config.toml
n_layer = 14
d_model = 384
n_head = 4
n_kv_head = 4
head_dim = 64
d_mlp = 1536
vocab_size = 24660
activation = "tanh_gelu"
norm = "layernorm"
norm_place = "pre"
norm_eps = 1e-05
positions = "learned"
qk_norm = false
attn_scale = 0.125
bias = "all"
tie_embeddings = true
parallel_block = false
init = "normal"
init_std_qkv = 0.0293
init_std_o = 0.00678
init_std_up = 0.0293
init_std_down = 0.00277
optimizer = "adamw"
lr = 0.00107
lr_mult_qkv = 0.5
beta1 = 0.9
beta2 = 0.95
lr_head = 0.00501
grad_clip = 2.0
warmup_steps = 455
schedule = "wsd"
decay_fraction = 0.946
decay_shape = "sqrt"
final_lr_fraction = 0.1
batch_tokens = 65536
seq_len = 512
doc_mask = true
train_tokens = 950600000
steps = 14506
dataset = "wikipedia_en"
MLP neurons of a small language model. Each row is named by its layer, matrix (up: input weights; down: output weights) and neuron, and shows model dimensions 48-303. Each number is 500 + 40 x the weight over its row's rms, rounded and kept within 0 to 999. Numbers have three digits each.
After each neuron's rows, "fires in" lists the words (lower case) most often at its 100 highest values on Wikipedia text that the model never trained on; "fires on" lists the tokens most often at its 100 highest values on Wikipedia text that the model never trained on.

L7.up1276:492439489452462512437516509507472541527567481506466562484480508456539502561492488545497518540558528445523520502486499470502458484427546587542464525441465416595450559502518506520564478528486437536544546468495535517539484524405439543466529498413547446487508504511448470435457556505545500507488503503526469442529499502519537572473523415538481480463481501525523566448506499528489572545602467524487525483516456554500448539544618517553554527526553524458488506498541483473481616481508531536485539487482501456431580517450520512429493477505482498565503549443490461493466484553524515537486494555459517554481549472482514500520536443483492623531428477509478421540515513577443511512442486560529514481440467456461515467512418523444538558581501501498523444536448509461458531453525498
L7.down1276:465482554478512488482485553532458507534483496453477466596442505453535484476463529476498488484427537493506501450505498454476535455551461470528553507477467559515492543505537495470528530469529504446467437525472434500418570471597599476550495524585490515560498446446521508503489406554588423497495493541419548555443462455553472467447434520545535454475542500527484476505451452450464502502436558520510453497406533484527525488532471485550555535505471468563504478501458473462539471506575459508532539487520511411474523348516425501489497487460529449534458437494501492528577474430440565510483484527497521461412479442505454478513438472473478502515524521570509521493443487520463460525478577485460484493541508531541509489473491464564546505489553445407447525548491530525541499482497483
fires in: "and", "the", "or", "a", "they", "to"
fires on: " and", " the", " or", " a", " to"

L8.up198:535433400440495509448485488555496502535480543523476508520496494554522481554521511427541441545503521531610516515493469467509521443555482508430451536455494540492496563480435492466518505502532539503535544488527561469536521447462486525484547466515499457444475488509467533462477533483526484557413494521478468435444524473498527498464491535508483515514482521504482417484543540553436565436565514590524536492518458466501428491511604508485591562493510472555537491479509499475548566528595525538534489459516493423521523517465507532506466450500513485496532471483539464529499487498494497544529491486504489479469466546481527518538542461482475544492488452517436446390449520558411443470455405549589510470525459465434503489522519542445541423501483500517503530532453497441536537447475501
L8.down198:578456505506486515539510512521493537558454497504518489512497505500534498464476487568487486415478495481456460561486512508507480502441456503524554494581562485516497489485453480506517475526452521447507510432513530532474528443536532535497544503467507523595465503486518474533525471538516491452559480573482488507527574477458505502540496461506538514502521528456491418426467456446511495488474417456549523445602423438513491481479552517491508485472479468483525464444546489475467510494428503467554470523602535516532516444503399444557516513422497479529510464505441493532512525495538560441605550476378545498556465407451489542416470456448466558459544441504548516479480502508481411459531472448449467496507581576545504569648495512530485472452466543476539484496558504533532475506550548
fires in: "the"
fires on: "The", " The"

L8.up1119:527514541424465423455496541509426450488448559562506467579437496510452533531533529525579468518457484498557486517481510519548476424460518427471500507488486396507500550545460525549502431486493533491527573517544501512607498520552541542473506452521466500538526464496477576447457503587498514494435476532449457500476459493534506504507481536572554530485498548530510457470464463534499559469563529548451566497522586499508361480517586508464478523501450437498431525490476455513541466472594542541459562492519545530556482532559490488539493467502519559427586516475499458465547518512474507497511502458516542521487516491412511561547531477499476552584542445422455456468532552516517441441435521509592538409451493515444469482516459488486507470464429453480464523500550516450476472494496481
L8.down1119:539413451519457513537480536559425512499488492581490473474478480483557503459485471523429445527520450440495550521491511508533487505512442507527531527495548444544473432470495442499523515454545572455487518479540510541516494509500503588557552506509467491513453442450442514519525455501638475532545494542530525544456568481445557487548441561544538473464554491451533466437553468454479502445497430489589478432521453390571495533503498484516419496472544465507498495487531523525517503553399475503514500449559507536531497464515397451582518489467520523521444547490480483547500460443508476448537552463414518477540467489506506530436494501518518573476511518484530529502544496509506414454479509436473472573421504554521524528562459524512502479509504493455523504492518488510489451522477478
fires in: "the", "no", "this"
fires on: " the", " The", "The", " this", "Y", " no"

L3.up1005:521539578519531438478546439464586488540473507553497484545543488519448423502616467479405481429428476527594563545526520439541497487554479472504540495494530489441514501462507486521447515488566519502452455455541518511492473438489495499536575380516469514469439543505484465485508528500454468540478462497495452459509523476500467510511532506464478508485529523486473561492497558562460482496490549465481437497536507537479530461540490462487471546508470506503515502462511530498597516458507449521460498517515557456519501522468482567576531476547455471511501526465520521596503458501430553440501521546552483396465491456454544491549518509523508548529477380532538530476459574504491539549533488418504524493498437478449508532460516539512510558534518489415476432557502558474465531470462526
L3.down1005:488480465544499458466465501546520472505528556442498512405482506495503466432395575592493423528515486519539559529472486553473455481495482479459505537500463566523525564543546517499506571489471527465554495535536526514484534501461470505562488560458570517493502495488562543464478529529541565555525538476437537566580488509519540539420460513499504505526493457482561508518538474482429557519444441459465500494468528478485430463408513451471534534524527450497473455483444550574539501507493466488522501480463478509488546432502560459469522543478519499524496497485468436487443471507526523515573518521495536560514489522494459512498525503484429526454517546450518520565542477573427442467486529533530530433516552510483497486537501442541397462580482499482475504529469555454592503530593531
fires in: "number", "year", "rest", "census"
fires on: " number", " Year", " rest", " Census", "L"

L3.up1352:462495500548460516507522461469496504526548533517415508590597453505501410505510453453414585494569524499509521501515539570481556500560502420499443509456527574477551502495493561517560487597469513533543540513538468505486551457442447547480489564497469542496518494518518487477467585510491484498512569463480495499517499486498516476450568479478487464466459554457457534522498519460512494491495550529526472512534477553494444531476454500459450497503533528493499452485537478491550492619522449522481480476543528520495536453469496521498491423454451538463559480530530563518451494481501555449455496454579500545537517486496460589516510524509474479453511452509477490440512522506530577504456455590492584410480437543455492450495523408514464464488457569573484488487471592466468498486463561
L3.down1352:512524544516490547569503517482541500492463530486468452511501477466623487501459444414515428548538550531480550480527451508483455462491477538524504478465477574541497507463478469482548516523509495491512558419487524513486441498479512490495497479417519495566476521466509550482483474511525459376522467464458470563539556524461477461438488441508458450502513525421530495430427497466508582434524485416486522471560495384480551481499501510478542607531583513559502446436566520503516531469483601493459504456460498595498454462443469603441465493454434459449526541539492491515510556460520503508501447513490484405501472549553543532463494524539512521520456435483438543463540460467433534496472448488509449483490518486469476503536506402459451547520509499526514529532507466518482478564535546
fires in: "from", "for", "of", "in", "at", "on"
fires on: " from", " for", " of", " in", " at"

L7.up155:537406435547482498529489489518545490478510548487465561444484517473560493423493518529566512498534541457403462564487490489454476469519504460473409511415515509523536525504522465486497476522466517547523495481501457481488473547466514462597494538510501427507483530458499533442507531559562452494533508510469428487529553431505503518520546440416481556444361468514444502470519591434554493569463459552476593377524457522528509475510503495493509526477509498538513522567552494527464493480487530448527377458446562533467527484545473601503511490462560508499525486524496535497533516505487454592505461493450535545520501522456562468536452514533477541520450541545515494462501502463474415554475506481517522509477557532485530543512485419540565549509526559488441490513458435575507531514495535
L7.down155:557532524503488427590495470593444484463578604589469569496487492461487502471486538511541456522469473435534429501550489515471465495550520536504445592484501557503484519501503495420497504474469516511502536446428434480499513445506509484484489496535493476516485506464476498540508518469591528495474525464504460424455512524461515529492500514545506485573462472512509500518509503514446395465422477484520516485482446524512492456511567470482435554556567495474500484528507576459535426506570521472497444476583522495491493462503515451483499469478481501513469460546520525491520475486441512518440461518479504570498491483564485534519449517501564556529505513516569507551501554516500502435538436463502494451496470449502483575423502469587509517576566545446576463532478466516568547421567535
fires in: "of"
fires on: " of", "iv"

L7.up731:502553495503516495357522484520489499536512515522475516492503501526494478542530502591445458569501498518490477488528449473490465534523464547491483498535559455449518453489490535439558584493614525419471518515533563444559504512443530506479497447492518522494470530558550407446472476553513547449506518501499435492468488485463524454479555537431502518453412479492471513481495486464532506456505562559488466479522489463487490447447489478488435522470532521440542511579524513433498548498559501535567519472503532433476552468479396510483535474469496550526545440549513518571485507512459507574537528414525459558461560489435521532558519490497511493507500509526466473519465452521452449507460454553496526502503482492449510466559415465403491460466531524424475526565457471486521483515460507
L7.down731:442486534439523546540479479458426461502488482525525502531509547464535566464432540525500512478487523406408533510456463545553559495467534490447511532440495538545462462498448471513422486496490423538490499484453459538494458413487516541525495564553456487477533472468490564580516453440485475495554458498472460499510552554504500549479462481543566485592509531487523509460522574475525442532486464443487544468543480467497502513520490478513528480454536499443509509509502500535438494479541550468466527495513572502524500495477590503511522521536488530475472565446465522470458487442524580501515574576502509499558515512570529466446446467564457557485488528495514507461505509466444431494570454559527464558485522510520499516419560542512477449463511479549489460487470429545509498493578559
fires in: "from", "the", "of", "20", "after"
fires on: " from", " the", " of", " 20", " after", " (2015"

L8.up1250:538437529506454516494436510519549497543576511448469556537415545413602427449524494459458518478458467509483462554517491489457483513522497494480454523523547474527491513513442493483445441477540481522467509496523439519530490518457501489494525497457492508528496442488509450424447519496516498426402515517513450480483618555544579482569462481532473495494462451502448499454503530559492492539577478451601567473437453537533508511467530419507459545567588452465533527479544543499485553469466584513466498459494581512478571514542465528539470491501511446478558414481471574499566481532460473555554537469470493516513486480493521511565443477542507515557463549517501518516470417450513463472485572462461463533523446526512478446467497438546506555540482510475449523464492514508529474485403534
L8.down1250:491560528424495519520429453491456551458511460548494523530463507478494484485601437483474544561496528537537493500528566487496419541468530446529471563504535543526549516478458522498459470455435448530531440502474417525490513546411529428483553474460539461523517506503427457518458514517503534534494600518458466470419562495505523552532464515474453490476490479535532520457547443513458540465488450565480519489461525551519488544546486506500508465521453457409531541485500468510595478488478581530498501476561480568433603510507491569573554428392562480513564468459520536494466465534433463540489513480523471454485540504528538473545502475435521461549421506542516486498448482467512437502518538475531520512531522491581533466375442483576520558485546515539493572531499469548536540431543449
fires in: "the", "of", "s", "a", "to"
fires on: " the", " of", "ber", " a", "'s", " to"

L4.up997:518453492452521529483489446498523468532548561516438514461471459542564502441421499473523435467459442453579496484522504489520476484494499444496462474454479549490529511476422529508503465591489528554507569510519486503473454490477435528488468417529547473563471475489435459491523544510530481518424488516493454541525492446524543538495457538427560513504474541516491495560477465507495459516499441512516559474483500502521507466524523500530534498501531473571519517459571502450427523512538486460564476478548497467514480442473514455459497512625507511486462487521519458460563501541433478510442443512564478546443529494532528483458543446539516501482470492508442473469522522520487493413512491481460531483517518462519514481548500545496511497527471511451541509441496532524550488474550478
L4.down997:522494532448513508554524524506510482492493440481478505501482515525445514610543490405459493477541582553438527491560583490514548536453503549486500481513508477557457539505514510464392453406430500561494445520525540491519493408536549475480517527496494572520535494493563580449536571470539517488554505520480450461509506525514530493490479467470430479470515493517568501480478576548518545486487481434494545522537480533491496506464504446367522420550488563485487522570488510494541581483427498468440532500506489422512518550492563465496413498450526500434468511471518524506473432500469495555535455511472518557532500430439484456527443444505463476461516551463502498576471542508480517500474507478536449559488551610526517579531461503540443574422572496483464491476497476505481506508501556
fires in: "was", "it", "is", "had", "began", "were"
fires on: " was", " it", " is", " had", " began", " were"

L4.up1364:467471529536514469510482529482506556482495563509545480511449428472519422475571519473509517505508512431526476549489520477498436513511470460416444571508581497526588436534493515470538506528473490451498435463513504462517548545481500460534528543512423566560533496433497478468495484583506429425441504476547535493441486504497494450532545518402556566448520467561505442539544538505404484472450522506546488438511438512491525468527532471514532546517460494467488494546536514514557546455571571467522502448499496542524477436457463538520441499544545455505464425495572534537450484515511428486523410418567517547514513463450512436529484500520514438486479545570414557495510526546503458472498590539493504563497422463527573563493523489469489531485475481431482493547476508534515517535430508
L4.down1364:432532517422529514502467530492495530405584524522534403536476516525473510451530505477452521423410435490442478473519603539460502584461511523507484502505535460480476491533456524511497427483494490472538514519383591507445512512553481539473487471494449458528556524525521611530424527474498481517449480534538478514434549561467553497489471457487497524571560492496547488501466566534435532468481578536443500527536481487480466486503500561510468536473460545490528525487488532516535522494455499494546501610538499552477471575493561455493417458504517482459473439523473474504472462537454577481482465566420477502428459453563460488497472484487489555479564500510496518475485526490531510515539582477506493421449468515510514491484508506508490475472472484523514477489473515524578503532496481
fires in: "of", "and"
fires on: " of", " and"

L7.up899:539439514496515433430546495468466497557482483568447496501492522539448497545522504526446421484527442507539572524482425519535418525525496540470421528519472483536443494522464552499572505452511461449544520492521564442529549498412465526462520537521468498506520491521542516466556530538541500508397543472502476518470463500459594501493514548490500452485452488460515562510478539528484552565489494568499439486489521542516462502600467473516538516490543533573478504500533517447462463467539479566544468420488521513481484482536540425505518488461578464479522478493488482580425570524475508540495541499469513490549549571514476547528562497518563441497468505473531508489488512529530436436386505537449479557490490504504504469525492426528530520530506509515456411531479472476510454470521586
L7.down899:555505496489524498444536552537437479542541504440429497452484399518434531497507419533538527443539517495512498601535477577583444523470498483475586524481487483426516489519446471437428539442540515479500532531487426419525471567539532541526490524479541503496468586474541437497520512454593561522502492507479551482494490468433497512512490529500541482540563465526545475586516536451558478462543528521433541531494465443519494452523522552467532504516470447513481519502544475459493520542522470554519496543503512459487446513507457491441442577501573583467426511496480495480456520460491539519462481511482556463505473529456452447522515454494595472458528515494481489497541548487472469518441547436528508534465498517592491527470495459475509474431519456488560451439520511479533539473461501
fires in: "from", "to", "the", "him", "of", "into"
fires on: " from", " to", " the", " him", " of", " into"

L8.up1428:515451456550515576428506507506482482538571464512503506553479486513492455496470497471445519567442480498459474507482419507466588560581472511440426518489537546546466518496516514500478531482537511538496525566518560528451510480535478450460494478477471480549539518509504398500538572474561498404465509576497432434476503507496549491435552535501516476450550483536506499518464506507460548492502514547502418467489485537455596487523488565504519539505580442508545568541513493492410520519478489491451493530496523470524475506451485484453513544495498510493462523466474539512469464487563539552507509546514542504511542489472540543557471473521503594577444478531411491561484439555471471479486569556440517556559462539457478438522466404531499541466521532470416519484514419520501451518465519
L8.down1428:432425524514481514457522531488432536502513447593487467513505505483493541440463555518435536506495463464554531515533510485524474477510495555506435514473486493597513538483531553514522503445524520465461518510549517470409473545516577485511513531490482490479535426480525466485481519526535461504516457508500525521578481457485453485514475562590519457433581531494483530476493540454414490472498459583551514474534453519614529442534490561525558585491446463513473489503574479476539455483489502450454541527495593500582479484502464395542489506483534520481499522486585534533469513481505529566419512553498512461496546507462481509536503527490540523547539558493590480528512438526480502495453517568476446583479457574492473517450468480602494482429513515457496544456500458494472547486540444
fires in: "a", "of", "to", "in", "the", "on"
fires on: " a", " of", " to", " in", " the", " on"

L8.up591:496492507502529531454449543512426522496558488521496499582527495561545516508500452511500488514488486486535452537460529430432487579505501480482477493493501421546455489549470527496525526566545584530573579461487516494510541525434479551499432449431560454542547494535430518459376485517523448539474453506529419432506509442504482528495526531521540554559487462496508510528510501534448527431519540490481533463597522504481493546451581458546584502472546496511473569520518449476508493561562481506512505517573547427537558469518507525423553468506505489473519542491487521534522479473464461561465421485516442524534482547474572511471510472512538554466507532498505435471494417537437420532523501580481503512379440498489502475510511487438544483509512470500485474539473491533552454505472494
L8.down591:477461540475509508505454466435560455528468517489570561515486432540492489526480536515489476486512465600423524485547532500530531504526513484505476476531539504509526521509519442518451455530459469514503531460527418528504509483524444472482459491549487491580420528479582519507576494485409535473517478479474519564519434499484549505528532475446494513471466488523425516425507393463544519590540436527483499476452514558472527512534494436474456557519473458496461542541538493546459448552428545496514495489472456469477508459514516501485521496474479418487496519504480469550538577482470484463480524457484543530459531447523492554541513448525497488506454496554433444439490503463493450531538467429540507535501459496500482449787492531483475537454471438511485502512559504514486431506497550
fires in: "he", "a", "they", "i", "she", "at"
fires on: " he", " they", " I", " she", " At", " a"

L4.up359:487446492508539462452502463513551504519460518570538508469504495538514497509415462480465389514443465487561550501510458480562477454507470506483487472520572448519425483482483562488482510515542485502566462506538499460507443577493508506475515450570525491485500529518405493499480541499552498464498502577576507518508572468552526462528494537463540536499533572535482540426474491546514541579582440472540562555535448541479476514561490515571479511628528571524538496494499530487370486542517498522497528508499531460545467516541487496423509569508487493445511493509506495486518562475411484516421515567516461528479476531474524440580566473552441513475461526473499519509483452497443472511466490544509476470493494511487512445480516572515462503475463452460507508455499505488490559480473504
L4.down359:506479543490453469432482485506482555484482492523517448519438531482480511472485480508477485551493478535561536572510538529582531460384465501518532493462565470574439584456536531456401421442540477524498519503533474548548519521512506435483511465467495555454522512495462460519527480504502543438559478441514527531510502562451461549517530482484420510418502490435478539491408490592490543397515503504463486445543460505498454604480470421489439452568509468475428483631446540495488541502464449496467513516517500490545506480476579511503461522505482485485508519553465616555505443532447486465497499518550491495412502528478543528558468477518532469456538530543552441537480481574502514496513458473536519554489482515465537533503436493471471443489553471481542470427516490614503504552521509
fires in: "had", "was", "he", "would", "they", "you"
fires on: " had", " was", " he", " would", " they", " you"

L8.up237:469482415536556499438495549514520505510596500487516478512454431561511528412524566360474464494469482505543475514429482480568485504564514456531476485529575458528452548464479473569427527532494470555561431527511514521572434493517503549472536489495507538544539534509478514490546512519451540524448535522468498564429542500529551480520510488547549505518475421488516504463530538455523560500520497516509546545559499524507506478529478525478497512519454551522547526510476525532492520553458499489449516551507527529485509529511404448485485496492480554557574484512541443470537595529543481537531475481522546514464532546482484555450494491548514539485468537489440536467486548561503496504430494473479490514450496550483502525496478430513432423442549457544459495576532499452511464547588542
L8.down237:545481462498545558451516541421527437474495475529529513476521488416513496571448510549526564441466506460528458537542529501457503491452508446511497472477450494532463518461577448531543469449479541433517567421491475501496493498449465514461520518448524488549490481550505563570490490399482460402519424506548497478487531496453541564506480446423505540493490551488544453545482508484483499546424513487454578479444508473468481524494537520462469498442505516556455528519535474549580475423557606427501512540526503495542555591533538508482502474565542470492474554480527420458442454521477529504527481429547460489502478467470481515525500474427545483505525474476474509478539557465580488452513543527468537478493502484474511594472398477552550486597495454475506508441465564496467524511537459
fires in: "on", "at", "for", "off"
fires on: " on", " at", " On", " off", " for", " Off"

L4.up1365:472494524528523497457503516521495431505507578519578509553526551475558506500527381511514514511467483530545450459473555442518481477514472561484523452440490492569460479516516489512545416501538485495551484488486494519567512506432464513505482420480493514528460505469484502454449517481515505474479482538462503524592526495550551497494446500484604468467495461476458569390538432470437496551585474490584482524447534571451513515525560561517486521473495547530487507567517471459496560517525533539486485466556483421532511493533481479418518467597539472479543528535488394526519478505579472484438425550406464562523495553513526480485586477560496557565465429475546484486478459527459454560545551517517501463491418494540484489519466525510563558500485432550427501465438554546454554504504465
L4.down1365:425498439489446552436479507527508578498519491482461536485453460476555542446515529575465587457561549563469467586516546500474502486487466434544482545528473523518495524466434475498482484476558465492433507487482531463477475472529495523557433532514596477470475513555517513498462485500473525503510521427457518501479459510526499470498500473534458484536481457471474487492433487519495549459468516496460469443444431514509497528463538467495504402551454453471507529433513476510467507493509442539490582471511509494425606487516500450501531463539458494500524479484447522514509482431511543510521570505583552479514493532483558522474460565520504414503503597550475506493540506529500445465437484504420486532483545426472494532535498498458446517539444552456592399521581534468509456556505492
fires in: "they", "would", "but", "should", "she", "ll"
fires on: " they", " would", " but", " They", " should", " she"

L4.up101:545514536573476472465487470445515526541495533522451463512537449545473514400491481435442582484481496483540506534529473470507490613548517478466441544543498483510478482537419542552570502486434488514518567505504505496496480463452514456503495521510458602534447483571517463429577455476517469490470544488507425544420554503496499453477550531546460493514475466543414593530522501484528476487522503511499480492457454482501485458480507441471565472478495532501512540509549511485604536542479492475455456514483511514490479434509485525488550543475577514484505477470562542553461587517492497555519467468553470439527550440476507575518517475524575431507463534509481554391481516604530446436455535557479539437546527521454501505483481446459471527471526531505492521532527465505545513612448580
L4.down101:529495409450579480434509551476514471516488504474516518484498512469489482492496524482598459460448482464510506466460482550509476488500473560396574561498528522457493533483469472497454533441466475521539538431477502537439473502470531497488469510473512477525540492466486416551477524489500577449559531519452453518544541498504592437522424456478492468588547523491541465503540514593482478495559529494498529522544451493511552485471415538512519518429469494536460486560536547440494589454527564458559534501462561465508581523477513502491511539608486455550523502518493501400452498493497528507458493563406484496418472535444501564500537486441457521537522449421513510528525535470485535468513510513513437617464491482524498564438428478514479526539492483490460532521458514501525458490526447
fires in: "of", "on", "to", "signed", "from", "at"
fires on: " of", " on", " to", " signed", " from", " at"

L8.up1186:493517482482592486435466470482447516509466555491541565508426546542538498494484453529519456480500460554530489527508473413557485529519527525437512559463595449495530551511505454585458475545500523526540522438491555489497483512497482491446524504522466495546448493464490471488499503502545517497426498472507459432573462529512529571434515493472554528492475519479485461471535493507496509520469436543614514473468512431436419498514491531587587556449473480562517455529529452516481494469584498498520459482552533407517488525558517447371487382544504501520546462540504486571509541554499580547521468530507500481537500459481449533438486426556419491516487449499419483389512455499448435523498501515523537570534428501530469503519471530482543506512509524512451498474502519500509484516460504
L8.down1186:501513456474487539542511498482558513491498511503571487501441570536568558527523529493519489481536510531496480554527543432503476458494465515528554404566451474512510470512405466476502510447467485504534513492586444508528514429424520479485536532454493443457498535470585562547480501495477518488503431528467527507575452574501510538538480500494474497514472475445490479438505493533523565529510473493497483459434512483505477547490506468522498488516487523530500500499422467474515442482518491542498435456532506513511504439549490473520445486485511477497465517461456560503574524418521511504518502516405505583481512487448516530472506527498498463454564466561539453537453501526484482427466503514495472502485512495564510534778488507477481449523559494563482518508511467448513487474457567
fires in: "and", "the", "his", "its", "s"
fires on: " and", " the", " his", " Its", "'s", " The"

L3.up101:533515457421476457465544541520527470476520511560539496572542528537527487501555450458540566458475579492553455504464501448551419444507471411488501451511491468564493501485479510545422450560406548473536500492548469514543531528501468580478492502493492492469496551495489494465493545486522543477412524571508482499452539463512521469481454490501541487490488549481522481483467486505473540521519553535516548540514495449533508490536569544436587518507428474468574409544565504470556556397540505556505528443421493452522505496462452525540487454517557529460597497422539511438521524474516457556591482536477542483517504470433484552490515484450467526515489467460466483495505509535500476496419488517534570494492444496498535545547447516506495462477484527468494489593520517492469488457389469
L3.down101:552474516523416460531492520479515512460474517497496544498459561475580542466489457544467443470493509446486432560451461589559479563488465507503492480510460550522420461469458509490536498478522489479551510457403554490460514463493526545470462478546547465479431496502454470477520491412525459541475483478523508454502442483434547469513467472524586529494502534469492560399467490504552520471475456497465474486444538477464431519489520502529557446473545469497441558505506418547461549567422463515477447491498548474542505461523474542498522502502511520497566540572507467503503491496538471457510470510463512484471450474523505532483540505431521485499549481557509525557523460507463480516472549438481565508472494516567517578653494442529527489466578507470506517499532452512561524496578416
fires in: "the"
fires on: " The", "The"

L4.up363:507457451497548472481539506478526515520536506546577520511459486524496460499457496462475556533512552603588526505491554504572467518501462525470462500497520486484502468491475549550465454499448584504495564490511499565503429451486493572393586463506498512545492399469500529459409552556476489535517484518507448478477507473559492470474501527438583499481493535484526497502469470525474458554462436496477527539460546579507439478572497505573477498503465492413523465439518498516408509465542558465527511520497497506526502490409524478481531523532459488415523522525482563510478463508423477510461470571514490517483506533482473526473582484532445480561473452515481446468479524538480506492486438492505492464521522520492500483483515481524453464502470417503484564496510514520498486449500550
L4.down363:499461455471403533424496490476543489500494461510421453462441525522440585485438434486437515528502497549506530441452516441497515500532520565560492424458463516520562516495471507513496497455469580455503543518477531537487479577510561464544567537498537503491541479509472611505521551504522564462525464408491540495494499506499468533488509463442430485446451541571459578467433486547495511465480518525461501508532437542568542502489460468496513460490502499468443479563449443419499477541502498519444569489516493493535519456530514510442514503460519518466493557561459546457513485544460480476461491501539508491476491540488465462563401515366515490487500499549514446519482511485452494505528544509546537496512521528456496493387563480512467462481490429445529505503511558481433477482546512
fires in: "he", "would", "they", "may", "is", "was"
fires on: " he", " would", " they", " may", " is"

L8.up1064:444423486473458465498504515473465476511541561544499549543426438537526480512509469493500463468483510499507475531465525529461552549537533550452407517503490437599523596492491473599529420548473488563551457456541538600558477484468447540432518468512455461508530446483484531420490452614558516486379511493584483490518479531487577512465518513467558513457487434534475405490545465552441517503470451588525520454488473502477483525564511510519510488494527533480455483521590485548492536514520536508551487557564526539439533511524514507497548463469485457506512526387489565479524440582505497466545496482490525542559511534461484570531519509501479532565447504534457498503496447530527510481450487444454454550400433507520529501498470511541550532461505464439470448520553511504448533464459469
L8.down1064:549483477538449536475526626582562556498428481541560475477502500444486485490514458505476512533493557509534485485494485504485490545573542404531520535498521502536471533453564487485518423532535549474472527549449456534452582505501515567479503549501474514450527563559483561537469538543548478545564499579536581508476513451522492581514521469447527498478423508520534398453432511502465503518459544390514536493505502419500443448521491519558496469507460521505543524483497511519505457482509546481510489484534519510484472463518495471524495476498495547504509504482510441475505478548493492507543499459444595474541506479392525500527475521479475421456477481487489475488521503512481528469451546529432509494449511463458501526409569481554512492502400524545546473526529450462508471489473408
fires in: "and", "the", "it", "a"
fires on: " and", " the", " it", " a"

L4.up245:490519554480527539504503519487482515490403591480504498567408471484520429482495530504512537505501456543503474460520528479471594499587476496482403506520550467564476526468459528511542564510516540495487443493501593567467534530420419463500510478479478527502504517467456478444508487583532472528545552517564454468480447515519557429522597487444543508420507536479484474532513520523461500491459495517557499483457482469495488511558525508465490533516536453481516501502507532583519502487570574452491495542458503547483467520378493466439503500526548474565473435480512459554481473540528519501548435419522529495429489512458466560576472482494489558575514476525449506568434490531521524457510507531494566509531511444467498425504453461458512508449473569443508477530479504508494519523447507
L4.down245:486529502515520529497506506467509554484472515534477491480519424490461555437534428523468484542559485519435492574468428445564552553469534526478432465570477453558493467516480531544487538489533503482542486561434459522559556509444466461452523521507464523524539478522508567424519528460564459524523500473549456546508596501527535518515529495520555459499461522494528525573474501543482491496445551492540473546513505521562457487481572462395571458500519518525482469559544492473552506496519470539528525481512505487447522475541482493500471492439493532442535523451468475463433437560543472440544515400536467527527539488532491486552531517528490517413518521507518506434508481507460502489442503509468489494485500555496496474570515491475514481571548493487552494470465467556386476519527526
fires in: "and", "or"
fires on: " and", " or"

L8.up520:624460514477443541430528496507528461528468566509471555521566466515573480605502444434490508450483544511551454559430484453487527519497501556515464469441513483592506548475466501484489467558565526521597577485514551522490566523501470556395555522434460394524553568547492534484447524480526556497493467528554462498519462488447558543525492529502493545477478523596452474447488445512455554480569501478450521496458492491465489466508512548529532487478485507518500483461538454492520538555549532526530471566490516405467502567462472478510432445527521444486556481495537524527477403497400532502504489517522500504508546508447503546425496474498539503450458465548425461475503452494455440430612502551487502475537480493510499488478471564481537449525459480461462452488538528487476523465457512
L8.down520:542545495504441554491444452491483450569466495550581465548487562472489565494533497530521566441468441535466467588539471489525508484481447398557463504579508464484510499497532523534496504503470497461468492475427491479477522459544483475467488524502492478449524470507449478516501490504562451576502549463442585470558500511505526529418500439457496494565472553451478507510535493457527468481482459513450534492467523488463532522406482491567505497508462440555576553505504486493492507492471573483516518537554547594500519545439482498523496487556524553566518557488473554575523468537501560545512533477484502483511486410457428569523548501475496484494541512525457467467516523563476452475507462506486564490520487447538485497562531486510548430475473538562508491513453452521595430551485460
fires in: "the", "his", "of", "her", "and"
fires on: " the", " his", " of", " her", " and"